{"num_hidden_layers": 14, "hidden_size": 512, "num_attention_heads": 16, "num_key_value_heads": 16, "head_dim": 32, "intermediate_size": 2048, "vocab_size": 32768, "hidden_act": "tanh_gelu", "norm": "layernorm", "norm_place": "pre", "norm_eps": 1e-06, "positions": "learned", "qk_norm": false, "attn_scale": 0.177, "bias": "all", "tie_word_embeddings": true, "parallel_block": false, "init": "normal", "init_std_qkv": 0.0156, "init_std_o": 0.0, "init_std_up": 0.0156, "init_std_down": 0.0, "init_mimetic": 0.7, "optimizer": "muon_variant", "learning_rate": 0.0102, "lr_mult_o": 1.5, "lr_mult_down": 1.5, "beta1": 0.93, "lr_head": 0.0031, "max_grad_norm": 2.0, "warmup_steps": 200, "schedule": "wsd", "decay_fraction": 0.867, "decay_shape": "sqrt", "final_lr_fraction": 0.0, "batch_tokens": 65536, "max_seq_len": 1024, "doc_mask": true, "train_tokens": 638300000, "max_steps": 9740, "dataset": "wikipedia_en"}
MLP neurons of a small language model. Each row is named by its layer, matrix (up: input weights) and neuron, and shows model dimensions 234-297. Each number is 50 + 15 x the weight over its row's rms, rounded and kept within 0 to 99.
A block is one neuron, or neurons of one layer that tend to fire together. Before each block is what it responds to, as a language model described it from the Wikipedia text at the highest values.

Word-initial first pieces of multi-token proper nouns, often Spanish, in lists, tables and sports results (Car-o, Gale-ana, Dam-ac), plus some table decimals like 6.6.
L4.up107:50 35 41 50 42 62 71 48 55 53 58 54 39 45 41 72 53 38 32 56 52 25 44 38 39 46 55 47 34 60 49 39 65 43 48 64 35 67 59 48 53 57 71 57 38 41 53 33 50 39 49 61 43 58 49 73 69 51 62 66 48 34 70 46
L4.up132:63 62 41 48 54 83 65 66 35 53 56 28 51 54 44 50 51 38 61 86 59 50 71 63 59 37 42 44 39 88 92 21 50 61 33 42 38 67 60 34 50 41 56 51 58 32 32 32 73 78 50 40 54 50 43 60 49 53 60 45 70 22 59 27
L4.up217:32 46 64 17 60 66 63 27 65 58 39 53 32 40 49 60 47 32 42 52 43 49 54 77 51 00 32 54 38 59 58 41 53 67 60 65 33 31 56 42 23 72 41 61 49 58 53 64 34 28 52 70 73 51 45 52 48 42 51 61 74 42 64 65
L4.up282:81 64 68 62 92 56 36 70 41 56 53 53 67 44 74 89 40 28 15 53 56 51 59 62 37 44 58 63 54 43 40 32 55 24 33 65 57 65 47 63 34 62 18 35 41 49 13 48 11 53 53 65 09 42 30 37 64 66 39 62 51 60 61 67
L4.up1063:52 40 54 49 47 68 23 31 66 61 43 52 33 42 74 40 43 47 41 71 51 66 51 73 41 39 50 28 48 32 46 41 46 39 47 64 42 79 53 69 12 38 54 71 56 33 25 65 41 66 43 60 42 37 38 35 43 59 55 65 61 32 52 34
L4.up1332:68 27 63 27 76 27 23 66 57 78 38 29 62 20 57 60 54 53 26 55 67 34 40 23 40 44 66 82 68 71 80 41 43 66 47 29 39 59 26 43 81 69 58 62 41 24 26 60 69 41 51 40 51 49 34 56 59 44 67 55 33 42 48 59
L4.up1825:67 61 42 35 60 68 75 26 75 52 53 52 66 51 66 35 33 46 59 36 56 39 44 68 79 57 42 55 69 61 35 42 37 64 38 31 56 58 71 47 41 47 65 47 60 54 56 53 08 48 73 42 56 50 35 56 72 62 52 42 45 28 45 46
L4.up1996:44 66 35 23 60 52 55 13 40 61 63 32 62 31 47 61 57 51 52 52 52 55 58 54 44 49 30 41 37 63 64 60 45 52 66 52 29 41 70 72 44 61 59 72 68 42 60 64 39 43 16 35 14 32 64 51 56 60 59 44 93 54 76 40

Fires on -ing gerunds and participles naming an activity, whole words or split endings, such as teaching, Running, marrying, capturing, filming.
L4.up56:69 59 45 40 41 48 53 63 30 42 57 47 68 30 30 15 48 41 66 49 64 72 57 55 58 40 74 36 36 32 53 28 43 54 53 14 80 29 32 52 73 33 23 61 60 65 46 42 61 50 61 53 55 65 49 58 14 60 27 41 63 45 44 34
L4.up92:62 69 57 28 53 69 47 84 29 55 38 10 72 54 74 71 42 56 56 43 75 63 61 30 85 32 71 65 41 67 37 58 50 43 55 63 44 56 36 69 58 43 58 57 52 12 56 20 43 22 41 63 66 42 73 51 43 19 55 71 64 75 43 25
L4.up377:75 82 36 19 32 68 64 60 37 56 64 14 98 57 37 54 64 36 64 52 68 53 71 45 63 40 67 58 56 45 61 57 34 53 58 34 43 52 48 53 86 41 67 42 35 18 65 34 71 33 19 41 63 38 54 26 54 33 73 55 54 58 28 52
L4.up1124:59 53 57 36 38 63 70 78 44 64 69 26 61 58 51 17 52 19 45 33 50 50 71 45 52 33 73 83 42 39 50 36 60 50 53 48 44 36 54 42 39 54 46 39 34 76 50 57 72 39 61 32 52 52 80 44 72 50 59 59 77 42 62 59
L4.up1323:52 57 36 25 30 30 37 48 43 59 58 26 56 52 59 20 70 45 69 48 55 39 56 31 55 15 51 62 59 68 63 62 68 61 81 28 14 71 57 85 64 41 77 47 46 23 42 48 53 38 23 41 53 49 46 30 67 31 38 66 54 49 31 49
L4.up1361:38 47 91 69 33 26 79 58 62 35 56 41 37 24 51 56 46 54 75 53 57 49 71 35 13 60 51 26 18 41 31 50 44 50 47 37 50 35 46 27 47 43 22 52 35 60 47 51 56 23 34 50 54 43 76 47 76 31 48 41 36 82 54 61
L4.up1438:53 82 50 75 46 35 35 28 34 60 34 43 41 44 60 62 50 61 43 58 48 11 57 32 65 49 41 18 69 74 56 35 60 74 69 29 22 66 34 26 86 62 50 55 48 16 56 60 48 39 17 40 72 46 70 37 39 47 14 57 61 53 14 45
L4.up1748:83 75 59 14 34 44 52 51 26 33 39 62 25 70 66 41 71 48 67 75 59 26 62 37 66 29 63 61 30 46 29 68 42 43 68 46 56 57 55 50 86 66 44 44 51 47 41 36 37 45 38 61 46 49 75 69 53 52 34 69 44 50 55 78

The opening word piece of names, mostly Arabic Al-/al- (Al-Raed, Aliyev), also de, van, del, Saint, O', and al- in aldehyde or alters.
L4.up141:63 43 48 62 85 30 53 60 47 62 26 49 57 21 31 36 44 65 55 50 38 46 52 71 64 22 43 79 84 45 63 55 68 11 54 62 58 61 41 58 49 66 53 60 32 38 21 68 42 18 39 49 46 69 45 27 50 59 35 52 81 37 62 40
L4.up407:61 30 36 65 60 49 77 61 80 43 54 43 48 71 47 33 30 63 34 75 61 65 33 76 34 58 31 58 49 45 59 38 73 39 31 27 79 62 91 57 60 52 46 46 28 57 55 48 79 38 52 59 60 50 38 49 51 37 70 57 70 56 32 52
L4.up493:41 34 36 73 40 44 47 77 45 47 65 63 78 39 61 66 33 41 27 56 54 53 45 52 37 48 46 61 51 70 52 56 52 29 65 45 57 65 63 46 63 26 46 46 33 47 72 79 78 53 36 53 39 47 39 70 35 79 29 51 33 56 54 49
L4.up494:55 84 58 39 33 60 51 20 50 64 42 60 46 37 36 55 60 58 26 45 54 69 87 52 57 52 38 29 46 63 53 42 38 46 33 58 50 49 76 31 52 19 52 54 69 41 18 37 32 49 48 21 43 66 54 75 42 64 58 60 71 60 73 49
L4.up701:67 65 56 45 65 39 54 92 51 54 68 51 39 65 12 44 51 46 05 38 55 58 26 31 48 67 54 43 36 44 49 47 70 31 51 30 57 57 40 42 64 42 63 45 30 22 51 58 69 66 31 43 90 59 21 54 21 35 55 41 51 44 44 50
L4.up1287:39 73 36 37 26 22 62 58 61 82 60 50 40 43 44 58 29 79 53 75 79 65 59 30 66 33 48 45 42 32 17 51 57 53 58 30 41 57 81 57 28 45 63 61 29 45 65 40 76 44 62 54 35 56 45 50 38 81 58 40 29 83 37 72
L4.up1355:46 20 48 76 36 43 73 49 61 60 59 69 39 35 44 43 70 48 57 75 52 64 42 63 59 46 50 30 53 32 34 34 61 40 47 18 61 89 44 30 39 43 43 37 47 35 64 57 68 53 45 49 65 56 44 56 40 65 53 70 23 53 53 54
L4.up1828:47 55 54 67 48 34 78 52 49 48 50 45 46 64 73 33 52 46 63 50 52 59 52 04 45 36 54 44 36 38 49 28 65 50 47 30 62 42 52 41 52 66 72 50 26 68 48 43 51 70 28 57 63 79 99 23 51 29 51 41 42 70 65 55

Head nouns of named institutions and bodies after a modifier or place name, such as Assembly, Ministry, Court, Board, Senate, Parliament, plus first word-pieces of proper names (Mar, Gor, Korea).
L5.up270:38 51 41 76 20 32 54 37 55 63 65 73 48 20 21 46 75 60 46 58 55 67 52 36 33 49 22 63 51 41 56 57 83 55 61 41 42 62 60 45 33 64 41 48 46 42 08 45 55 67 56 50 35 54 39 44 83 05 49 72 47 41 42 69
L5.up962:57 69 70 46 20 47 77 53 58 81 47 48 75 62 39 19 36 57 22 39 51 67 55 48 47 41 35 44 57 46 32 58 49 31 51 49 54 36 60 72 33 51 70 47 45 24 56 59 21 56 45 61 48 38 34 43 35 31 59 41 22 72 37 43
L5.up1426:43 36 60 53 57 72 50 99 57 48 57 62 60 35 51 57 62 37 48 40 58 49 44 54 66 20 45 30 62 22 55 60 55 44 52 47 73 55 76 42 33 48 31 26 38 51 32 51 45 74 55 74 48 32 31 62 79 50 53 46 29 45 55 67
L5.up1642:43 29 52 53 29 59 67 30 57 54 68 28 42 34 48 35 47 39 57 68 67 72 49 49 77 33 30 57 51 29 63 41 49 32 51 42 53 43 66 80 37 61 47 19 40 55 55 30 39 69 35 49 57 51 58 55 60 54 53 62 64 38 43 57

Opening piece of a word right after a determiner or possessive, most often ordinal first (his first season, the First Lady) or prefixes like un-, al-, originally.
L5.up155:52 19 42 49 54 45 42 82 46 73 51 62 44 64 58 56 60 25 44 83 66 19 36 37 55 53 43 61 39 53 58 61 59 29 55 23 67 59 45 58 56 27 53 42 66 55 59 42 80 54 73 15 57 86 51 16 22 49 30 32 56 39 46 61
L5.up1597:49 34 46 38 68 46 51 41 50 51 40 62 61 56 65 36 81 65 49 41 28 69 55 43 60 46 37 70 56 48 49 35 77 46 49 73 31 54 48 54 45 28 31 58 77 37 42 37 71 77 66 56 78 57 61 15 49 59 48 37 74 72 62 66
L5.up1681:71 28 55 67 43 58 50 59 21 55 64 43 39 52 47 38 61 54 53 42 66 51 58 63 57 46 42 36 62 51 57 52 39 50 56 40 33 54 46 71 60 40 54 31 52 68 71 54 52 19 70 40 29 32 57 69 37 69 60 72 40 27 63 44
L5.up1857:52 72 32 64 55 25 45 52 53 25 47 31 36 34 64 50 66 66 35 41 53 71 72 49 53 42 36 36 59 47 39 48 78 38 65 31 39 56 46 54 59 58 27 86 61 46 70 37 42 42 61 22 55 59 72 32 45 40 72 73 43 45 47 54

Word pieces inside proper names of places, venues, railroads and people, mostly in tables and lists, such as Orange(burg), Grand Avenue, Warner Park.
L4.up242:55 49 03 38 54 40 72 18 47 29 28 56 62 29 35 45 72 49 47 44 24 40 37 42 32 64 41 51 39 53 20 39 61 40 79 67 41 47 61 55 38 44 80 77 54 36 71 03 48 73 76 48 39 58 58 60 78 24 47 21 40 63 57 55
L4.up465:36 53 26 45 38 21 69 82 58 65 55 42 39 52 51 37 60 52 46 33 61 64 54 64 45 67 32 50 76 54 56 50 33 28 66 45 27 34 60 34 23 67 41 46 21 72 74 58 76 52 37 58 44 41 49 48 74 31 34 23 48 55 55 56
L4.up482:55 62 62 52 48 43 51 46 46 48 34 40 45 53 55 19 40 46 29 53 53 51 69 35 65 54 47 52 68 53 66 37 58 52 73 62 57 53 33 60 81 19 67 56 61 52 51 51 23 63 47 63 56 50 46 78 40 48 26 53 49 39 61 58
L4.up856:25 45 48 67 52 61 51 39 47 68 27 67 57 85 60 31 63 39 38 61 54 39 65 39 50 51 46 65 50 36 43 62 83 50 28 56 60 22 49 31 63 50 58 71 44 27 28 46 59 28 56 48 75 21 35 36 48 54 62 26 38 58 61 75
L4.up924:30 33 32 42 40 43 70 63 36 50 39 45 40 44 66 32 62 55 47 95 69 77 68 56 30 74 28 44 50 33 37 31 47 28 62 34 63 23 81 64 55 52 49 52 56 55 46 49 72 84 77 50 68 36 28 61 55 39 41 39 25 50 70 66
L4.up1761:59 58 94 66 40 53 62 63 68 47 56 49 62 33 48 45 26 32 46 88 35 61 41 39 57 38 45 41 42 56 45 41 56 51 79 55 50 53 60 35 67 45 50 31 44 61 70 41 40 25 50 56 62 30 68 60 49 36 23 26 48 27 46 43
L4.up1830:80 56 28 55 67 53 46 70 40 47 54 40 26 52 53 58 73 38 26 55 42 71 35 48 32 71 49 55 52 27 54 70 91 35 45 31 51 40 54 51 60 63 70 56 63 21 40 40 51 44 52 47 14 53 42 50 70 58 66 60 29 32 49 47
L4.up1888:33 43 47 49 48 31 55 26 28 66 42 31 50 57 70 56 48 61 53 64 53 57 47 45 47 59 44 61 11 35 71 34 41 23 54 36 45 52 44 36 75 44 74 48 34 27 58 30 15 54 60 27 55 50 30 56 43 50 39 45 41 41 58 44

Word-final pieces that complete a verb split across tokens, mostly -ing gerunds (loot-ing, inhib-iting, lobby-ing), plus whole words like training and working and endings like -ed, -ial.
L5.up636:42 65 26 76 62 69 29 87 46 71 42 41 69 51 36 50 59 51 34 62 72 54 50 46 26 50 46 45 74 49 63 40 43 64 62 50 39 37 66 42 58 69 57 49 50 49 45 46 47 63 11 50 79 41 84 42 46 73 47 53 65 38 26 49
L5.up777:24 44 52 55 79 61 59 38 66 64 60 24 46 29 35 64 67 55 66 57 61 47 66 50 24 30 43 43 56 51 76 45 60 63 53 56 62 33 23 35 62 46 12 70 71 35 84 30 27 47 52 54 60 28 48 36 77 66 50 69 35 62 39 57
L5.up1095:58 25 46 51 69 63 37 58 47 48 73 45 73 28 59 64 56 48 71 40 79 44 59 49 44 41 49 39 47 54 39 39 63 43 42 35 39 25 46 44 61 50 20 49 47 21 61 60 24 18 52 22 66 40 24 43 44 42 59 55 81 48 44 82
L5.up1881:43 59 55 37 47 56 36 55 16 56 35 69 65 51 77 42 65 37 51 64 63 42 86 41 55 12 52 35 61 17 32 65 52 50 86 25 61 42 45 54 85 60 52 37 44 21 54 50 59 40 55 40 62 36 49 31 81 37 52 60 50 45 36 30

Mostly the second word of football club or team names after a place, such as Bristol City, Bristol Rovers and Donegal Celtic, plus "from" meaning origin; also scattered mid-word pieces in names and words.
L8.up1892:33 58 48 28 57 80 61 55 18 68 51 62 74 56 98 56 28 54 43 50 20 74 25 49 57 49 17 32 48 69 46 50 24 21 41 64 71 29 59 26 86 53 51 52 70 59 68 58 70 69 52 46 33 74 48 20 39 25 70 47 63 35 28 44
L8.up2022:31 36 32 42 60 54 19 35 56 56 68 67 76 68 51 33 63 34 78 45 66 48 19 76 28 34 17 39 53 41 55 45 61 57 41 65 72 64 66 39 56 46 59 60 49 39 37 18 45 50 29 26 57 44 48 51 85 50 63 48 60 55 63 72

Fires on pipe separators and short connecting words inside sports-statistics tables and player career summaries, such as Rec | Yds, "wickets in innings", "In 1926".
L8.up1482:87 72 50 71 59 28 73 73 52 57 37 42 49 43 75 52 50 59 57 61 46 74 78 38 57 41 61 64 41 44 64 56 59 40 45 36 53 55 53 60 20 23 61 64 48 37 70 43 65 37 60 31 50 37 26 29 29 55 41 45 61 18 33 40
L8.up1590:42 55 46 44 63 52 59 55 44 69 48 69 23 69 62 56 31 73 25 46 68 51 55 58 67 62 54 59 62 48 54 37 25 39 65 78 43 57 64 48 80 60 73 48 23 23 76 61 53 38 35 55 74 36 36 66 69 45 42 60 54 47 36 45

Words naming or opening an academic degree after verbs of earning, such as Bachelor, B.A., of Science; more weakly, the first word of titles, ranks and awards (Best Song, executive producer, Knight).
L8.up562:55 66 32 25 49 47 87 43 34 60 74 40 57 49 53 55 74 66 64 47 62 47 41 18 66 60 72 71 37 67 32 44 65 61 46 49 81 60 23 38 47 56 59 72 69 52 52 39 67 35 79 24 38 57 50 16 30 59 52 45 51 53 70 60
L8.up1361:61 72 42 53 23 45 53 66 33 39 67 56 35 46 55 19 70 72 64 39 45 28 46 24 60 56 46 65 53 76 55 55 51 59 71 53 57 63 26 79 55 40 40 61 62 31 53 28 65 48 54 42 51 42 23 37 45 45 49 74 73 39 51 51

Word-initial capitalized fragments like Mar, Mor, Kar, Bar that begin a longer proper name, often place names in tables or lists, e.g. Mar-ibo, Mor-o, Bar-ings.
L4.up165:54 29 08 51 58 56 61 56 58 56 73 34 46 35 20 47 26 71 43 55 37 78 59 53 68 64 58 46 45 17 39 36 62 72 36 29 24 23 34 67 51 57 65 39 31 41 29 48 71 57 67 23 54 58 56 47 50 37 44 22 83 60 31 52
L4.up614:46 52 39 55 39 53 36 13 63 54 44 43 51 33 79 94 51 61 52 78 53 58 74 59 18 59 43 46 39 99 57 40 58 52 33 28 40 47 51 40 55 51 72 54 41 36 36 63 52 74 64 47 34 76 67 81 44 76 56 42 65 39 41 36
L4.up823:54 41 16 59 69 72 79 72 50 05 54 28 61 14 77 30 94 44 67 34 50 43 68 48 47 42 74 38 44 50 73 38 32 34 66 57 50 51 35 20 53 50 68 48 49 45 55 56 51 45 67 38 44 66 70 67 71 39 69 04 57 58 64 52
L4.up989:50 53 57 56 38 41 19 21 68 72 46 63 46 35 48 39 66 37 57 34 19 29 67 62 37 36 38 51 64 64 64 60 39 43 38 68 45 58 21 51 38 50 27 60 43 24 58 59 60 62 39 31 49 20 72 79 39 71 44 44 69 55 52 73
L4.up1111:47 30 50 51 52 41 73 57 27 55 21 39 45 58 76 36 63 33 46 40 81 59 58 67 55 51 46 48 64 51 45 59 59 30 37 31 48 38 54 63 47 54 32 63 41 39 40 47 49 47 63 18 72 57 75 54 42 43 46 63 51 60 61 74
L4.up1263:38 31 42 34 71 45 64 55 41 34 49 38 23 39 73 47 78 47 48 29 79 40 58 61 65 69 71 77 28 47 60 50 30 29 38 65 59 50 36 56 50 73 48 47 37 50 46 71 63 45 30 50 34 34 67 57 01 37 34 59 50 37 55 52
L4.up1680:39 47 55 34 60 55 44 42 80 44 57 35 51 49 89 55 48 82 54 82 33 57 52 51 45 53 13 32 36 36 24 40 66 59 40 54 59 75 60 44 44 50 57 56 39 26 50 57 73 73 53 50 31 59 28 59 39 41 60 80 67 48 40 49
L4.up1785:53 45 24 66 40 37 49 53 34 59 53 28 46 22 80 54 64 33 45 21 52 34 37 65 28 44 70 68 57 14 70 53 52 31 46 48 22 64 57 54 63 52 39 42 39 34 39 28 43 64 39 47 55 49 56 53 33 43 59 25 59 51 50 41

Fires on tokens ending an introductory phrase or opening a subordinate clause, just before a new subject, e.g. so that, In 2012, however.
L8.up409:52 51 43 59 38 63 73 37 47 54 78 39 40 63 64 37 44 65 40 53 58 72 47 41 27 34 79 33 54 34 35 59 53 17 54 71 61 52 42 68 52 30 37 29 26 69 62 49 27 33 25 38 46 30 67 46 33 66 49 59 51 45 64 19
L8.up1300:49 58 44 62 63 55 43 67 33 55 59 38 29 57 38 41 65 77 38 60 62 78 61 27 39 63 69 31 64 52 33 28 45 37 62 56 50 54 50 54 87 19 43 42 48 28 61 69 47 39 62 34 29 35 33 24 39 57 70 74 46 37 50 52

Fires mainly on "In" opening a sentence, heading or infobox line (In office, In 1953), and on sports-statistics words such as goals, points, assists.
L4.up143:50 50 55 38 44 54 44 71 30 48 50 24 50 31 56 18 34 42 68 63 66 26 49 46 75 50 50 40 39 47 68 54 43 37 60 54 19 64 86 52 75 36 56 30 51 48 51 70 46 29 55 56 44 46 47 38 65 82 68 66 28 23 34 47
L4.up181:71 48 49 61 52 41 41 34 37 71 49 55 69 59 57 51 58 52 37 64 61 50 99 44 56 56 45 43 45 43 75 54 41 48 59 47 51 61 63 52 43 33 61 39 40 42 19 28 31 46 87 56 38 36 23 37 43 57 31 65 26 49 66 41
L4.up279:47 62 73 34 59 59 25 32 29 68 31 35 48 22 76 96 38 41 31 48 36 40 34 76 46 50 59 51 55 42 61 52 42 30 45 57 61 56 47 51 49 60 56 30 94 76 46 25 55 47 48 40 48 67 68 50 44 60 65 35 71 37 48 57
L4.up568:82 69 33 38 67 20 24 58 60 51 46 44 56 16 68 29 27 74 66 83 51 44 21 20 38 45 54 59 70 33 78 47 67 43 58 58 47 83 60 53 38 37 47 65 45 31 28 57 47 37 67 65 29 41 31 31 60 54 60 56 37 14 74 39
L4.up643:31 51 43 49 54 54 67 71 59 63 32 44 39 65 68 48 78 62 55 40 39 77 09 45 60 56 51 42 62 28 53 52 64 90 35 45 79 34 54 57 75 51 63 45 48 53 59 37 35 54 50 60 61 56 38 52 58 37 65 55 67 70 39 34
L4.up698:62 58 41 72 38 39 63 41 54 50 35 28 66 69 66 62 71 34 35 48 54 35 39 66 47 66 25 57 48 47 66 45 39 33 82 29 43 38 60 41 62 66 54 38 34 43 55 56 38 41 51 35 34 60 63 33 48 63 59 60 60 46 56 23
L4.up740:29 45 29 71 20 48 28 82 37 70 28 52 65 45 47 35 69 60 44 62 45 16 48 26 27 64 54 82 34 54 37 66 49 50 55 26 57 43 68 40 61 67 47 46 55 53 26 43 55 43 64 46 35 36 40 56 41 53 48 34 36 43 69 40
L4.up851:41 63 52 40 52 52 41 32 07 59 41 35 56 58 47 58 37 51 49 80 64 68 47 71 74 33 12 43 66 26 52 58 21 55 38 39 64 60 50 47 51 47 37 50 22 51 58 47 28 47 22 50 42 34 18 50 66 40 19 55 55 54 26 69

Mostly sentence- or clause-initial "In" opening phrases (In 2001, In addition, In spite of), plus word-initial "per" pieces (per se, perchlorate, Perth).
L5.up347:53 22 37 52 60 63 43 66 48 68 57 53 51 50 43 24 65 36 31 96 66 73 50 32 34 66 43 44 70 59 33 76 34 41 69 56 79 57 70 43 36 64 49 52 34 57 68 30 50 65 46 50 33 58 59 56 64 48 42 36 33 61 40 14
L5.up1651:64 43 51 25 50 62 39 86 21 63 38 37 50 51 41 58 53 55 72 59 57 73 56 51 66 60 69 33 61 55 53 64 48 44 40 45 40 25 53 37 53 30 16 41 43 82 71 55 65 33 36 53 34 42 67 62 45 37 61 41 32 55 74 12
L5.up1772:51 53 62 50 41 34 44 54 34 65 33 35 60 79 66 57 46 65 59 23 58 35 42 53 43 49 29 41 21 35 54 46 64 54 46 55 55 42 54 58 54 49 32 67 32 43 85 48 67 71 46 12 36 55 66 48 10 44 52 39 54 70 51 43
L5.up1887:54 46 24 51 58 47 57 60 21 62 44 58 35 41 59 48 45 87 78 54 14 59 34 16 52 60 59 62 69 24 42 51 39 73 25 38 24 42 64 29 42 28 33 44 36 39 48 69 21 35 47 41 55 45 56 69 18 49 35 66 61 43 76 50

Relative or linking words that start a new clause after a noun phrase, such as which, who, where, whilst, and the closing == or === of wiki section headings.
L5.up955:44 21 39 61 48 50 50 30 48 73 44 46 28 70 53 40 60 47 41 40 66 52 40 45 47 38 55 60 55 33 64 71 39 85 52 40 42 19 90 56 51 32 68 58 57 27 20 67 60 50 18 33 25 38 68 54 23 57 24 49 60 43 53 54
L5.up1650:48 41 28 59 76 83 53 33 56 50 44 44 51 46 49 62 54 46 42 41 15 48 49 54 51 71 43 52 45 52 29 71 51 68 56 66 35 40 30 40 54 95 45 53 53 56 82 46 36 58 37 29 45 55 57 59 45 70 73 44 79 31 64 58
L5.up1675:44 44 36 38 63 43 66 46 48 39 46 14 46 42 40 31 34 36 45 78 56 60 53 70 37 55 66 40 70 48 47 67 37 46 53 64 53 47 53 45 48 47 16 42 43 56 51 50 48 78 54 38 47 46 60 38 48 41 62 58 64 48 63 38
L5.up1858:70 32 51 72 66 55 42 54 33 47 51 33 59 45 48 44 72 38 50 48 59 46 53 54 36 44 70 46 47 50 36 50 52 51 40 70 58 67 48 55 57 49 63 37 73 48 45 44 29 36 49 36 78 53 34 54 52 64 52 44 54 82 53 68

Subordinators and relative words that open a new clause mid-sentence, especially which, when, where, that, who, often after a comma.
L4.up220:20 65 28 48 52 55 57 76 23 58 50 57 60 42 41 45 61 45 96 54 63 82 69 39 60 50 46 66 32 50 36 33 62 18 71 48 65 49 54 52 52 43 47 41 50 56 78 65 42 55 66 28 37 39 72 59 60 15 33 43 68 42 38 19
L4.up346:29 31 37 35 49 48 54 58 58 56 53 37 55 39 45 34 62 52 44 22 32 75 63 47 29 63 63 53 43 30 64 65 40 51 35 63 54 45 38 67 70 12 38 61 43 40 17 41 51 84 42 58 51 26 51 47 35 52 65 76 51 65 46 41
L4.up724:37 51 52 51 32 53 47 55 50 52 62 65 50 51 88 23 40 29 34 29 56 65 24 30 50 56 44 63 40 38 76 50 66 48 31 39 35 52 46 47 49 48 39 46 54 44 63 35 28 25 34 25 31 47 54 91 62 43 42 30 58 50 54 68
L4.up1108:23 25 43 51 61 58 39 70 56 72 57 51 57 66 33 41 60 60 35 50 57 73 65 64 60 62 58 44 23 32 42 55 37 43 78 62 43 50 66 55 34 52 29 55 61 32 47 56 63 65 44 52 34 40 54 85 33 41 39 56 78 54 47 52
L4.up1125:16 51 28 41 37 50 49 49 39 54 65 67 69 53 72 51 50 60 65 39 34 49 35 48 38 52 55 43 39 47 52 44 61 07 64 63 56 32 33 53 38 44 14 76 33 82 60 46 55 48 39 03 59 25 72 67 77 20 36 59 48 30 36 48
L4.up1167:57 86 43 52 47 48 81 36 38 45 67 32 32 54 20 13 58 63 60 72 46 46 45 48 33 39 66 61 67 54 49 67 63 37 22 50 64 41 42 60 59 62 36 09 59 44 49 32 67 37 23 27 31 41 50 57 58 33 65 26 57 51 74 56
L4.up1520:37 49 43 57 66 48 53 40 40 48 54 50 33 34 49 55 56 56 46 53 80 65 47 61 34 62 68 38 52 39 33 53 36 43 40 52 48 47 41 55 71 69 57 29 26 68 35 33 68 45 64 36 71 44 48 52 50 55 48 73 47 49 39 52
L4.up1817:42 52 60 39 48 62 17 35 42 67 46 22 52 40 66 37 52 44 42 47 67 44 75 80 14 61 48 41 40 22 63 55 44 38 59 28 40 40 59 56 68 55 50 46 33 77 70 30 47 57 30 36 43 33 65 46 18 56 47 47 68 51 47 41